config.yaml
n_layer: 15
d_model: 384
n_head: 3
n_kv_head: 3
head_dim: 128
d_mlp: 1536
vocab_size: 8192
activation: "squared_relu"
norm: "rmsnorm"
norm_place: "pre"
norm_eps: 1e-06
positions: "rope"
rope_base: 10000.0
rope_fraction: 1.0
qk_norm: true
attn_scale: 0.0884
bias: "none"
tie_embeddings: false
parallel_block: false
extras: ["capped logits"]
init: "uniform"
init_std_qkv: 0.023
init_std_o: 0.0
init_std_up: 0.023
init_std_down: 0.0
optimizer: "muon_variant"
lr: 0.0134
lr_mult_o: 1.24
beta1: 0.95
lr_head: 0.0119
warmup_steps: 0
schedule: "wsd"
decay_fraction: 0.893
decay_shape: "linear"
final_lr_fraction: 0.0
batch_tokens: 131072
seq_len: 512
doc_mask: true
train_tokens: 520200000
steps: 3969
dataset: "wikipedia_en"
MLP neurons of a small language model. Each row is named by its layer, matrix (up: input weights) and neuron, and shows model dimensions 16-111. Each number is 500 + 40 x the weight over its row's rms, rounded and kept within 0 to 999. Numbers have three digits each.
After each neuron's rows, "fires after" lists the tokens most often just before its 100 highest values on Wikipedia text that the model never trained on; "fires in" lists the words (lower case) most often at its 100 highest values on Wikipedia text that the model never trained on. A number after a token or word is its count.

L5.up27:472502582460557489558489434495523607439550476434436440454503475455426530499472481536490570473415531469515542483536490490454525399450600498525550445526508467466549537430477484455476489472561491516494456470544524453524447574518511428479489559454508537520448536553510450520516516530527516483
fires after: "," 63, " (" 5
fires in: "which" 63, "who" 32

L5.up782:439529445558530551494469434535547519475432406498520578514445457511524513534507516518523587546515487471475372464461582583490573475533521468574490510560541475580543450480513547494556506514464533440560439521465519446460523463478490545478504504505592531456541537518481534504427525502530495534
fires after: " " 69, " (" 4
fires in: "9" 41, "8" 10

L8.up907:456442520509514461506419527530533455435518462506490542583484468441500507537500524477538505549528522466530466504490454458494489607469539518556465528497538552476409473505510493534466522515539396540502490484601513520470464495499416544521544473459480470533467507612603474631548490450479528450
fires after: " " 79, "/" 8, "–" 5, "-" 4
fires in: "1" 27, "10" 23, "12" 8, "11" 5, "16" 4

L5.up1190:544538537532480499509511536486501479527508451447553502468468439515470501559508518506449489481534482544455527523522463547477448519501504542529568530505487523501486479534429533524530443547549485421511528507448518493541514463555525503498484433554509466479473487537464470423552549518540498562
fires after: " is" 29, ")" 14, " was" 10, "," 4
fires in: "is" 32, "a" 23, "an" 14, "was" 12

L8.up1412:399539516549492500543597502512506522489483404525519502522523485495535497524533498473519452512543530497511535497536590542492491507506527487531464461398519520508449434496471506499577518519523480486444521520506468487476528564469525457450486519520572471495436456531518476488555525498517548482
fires after: " " 54, "-" 10, " U" 7, " (" 7, "\n" 6, "0" 4
fires in: "0" 51, "unc" 7, "n" 4

L8.up185:450481465412526478505559476449567501576545472447533485550564498471506605530538463501566563506535502454508510467505528493494494527512505501468477441516538577502456473545406496488446538480467527421469508473450536568489548491497434420511489548469469475479477496460485542512464470527442487453
fires after: " (" 30, "," 20, " |" 6, "-" 5
fires in: "born" 40, "died" 8, "since" 8, "built" 7, "pts" 4

L10.up702:493480513472455484464542415423489493477531517497495452469592496432505523459547513568501501497466477539473544433564583466474504486542516485530468491443498460562509463505481490551453459472504514512457554536547502451513534512482434514501448567549524518530487492510526510499528471508516542499
fires after: " " 70, "1" 10
fires in: "3" 16, "2" 15, "1" 14, "4" 8

L5.up104:430545471518494427533469486513442477466567468495463435462563527550590504446501450451534498491466539473446485540477513523481498514483502521521502528431528471528520491532460534446467471492461557504444484454552533461485475509459533440541513426490477434554555498470485521505472479513441428590
fires after: " the" 21, "." 20, " The" 16, "The" 6, "!" 4, " This" 4
fires in: "it" 24, "song" 15, "its" 6, "album" 4, "film" 4

L8.up823:508414483491476508569495499516519484488530467518511506516587489442511567444457455450561517468509501415548499475490501527516506531595437529524518535522487518512477443525532503487491476538548487530509519468523488485503562513450440512457531517420433519518414528643530491515541533449537467465
fires after: "1" 73
fires in: "11" 12, "13" 10, "16" 9, "10" 7, "15" 7, "then" 7

L8.up229:508474480526515494528454572465529536496515495449566476481397540554530509533495428566507525460473495462490465548529570570464464490550447469541523436545523510524507519526548492459532531501517522500515455430466534476456519531491520512527532587408520522496524526558492457533439473459492442495
fires after: " " 47, "0" 9, "1" 9, "–" 8, " (" 5
fires in: "9" 29, "7" 10, "19" 6, "8" 5, "09" 4

L5.up441:551562437517482483449432547433481549502546480564455396562560516488503461550497461485526491516554549480498498524477493451465499418536486534483601470488561438487539546437547514520490481504433533479428514485444545481474443475476487528534490495444501451500481462437537546572465510506468612505
fires after: "," 32, " the" 17, " The" 7
fires in: "it" 15, "he" 14, "also" 11, "second" 5, "including" 5

L9.up1416:431532494540432417481469482545534540464514458549501446564470491559498476587479512513453477508473495523472464524482434495540476494475498514524489507510532535500464467538544483505499527534543492425494492465499513473525514496495518552523550450509516532472504486474548539494499487523532500468
fires after: " is" 37, " was" 8, " as" 7, "," 5, " the" 4
fires in: "a" 52, "located" 9

L9.up408:525507515446434500535531470394493498504427544480472517458572520481520554494551525499555492472550531517457457483498564497553551533478455500531543567456514550534532459547489526541489512437536486482414509475473460569511404468445519484543512441503524583464537513479475518504495535527493482480
fires after: "." 22, "\n" 20, "," 6, " Dur" 5, ")." 4, "Dur" 4
fires in: "in" 43, "during" 17, "over" 7, "after" 5

L8.up604:556504475539535451489451452523488585445509510538495476465482455519537509537481540423463508491483509450518496438508504490545487492459508511502474535468502486505457509481532501501506569568426467527530488444522538520469463546488489549516528492491503555518515542609533495564540523458461537460
fires after: " " 83, " (" 6, " $" 5
fires in: "1" 20, "10" 11, "12" 8, "18" 7, "15" 7

L10.up939:491521427519544439472523508481418491479430487454470528598500518490473526485470523522542482449472536555527468519451489443485525488507494524496467583488504488507503474469496552531501440548469450449482480510484475437467534580456544473428512505518503495498498501488517434491509508546485460400
fires after: " in" 24, " to" 8, " from" 8, " of" 7, " for" 6
fires in: "the" 95

L8.up388:598474516526534561498496386478533530456504557462469460505525528537495478557442503493530574483545541464511501488513493488483463572539492488504504501478485510548477496506521489487506557532577512514419504535542467500495527468471528505456545469495580564553494501487420502560475508527540452412
fires after: " " 72, " (" 10
fires in: "3" 34, "30" 17, "31" 6, "3rd" 5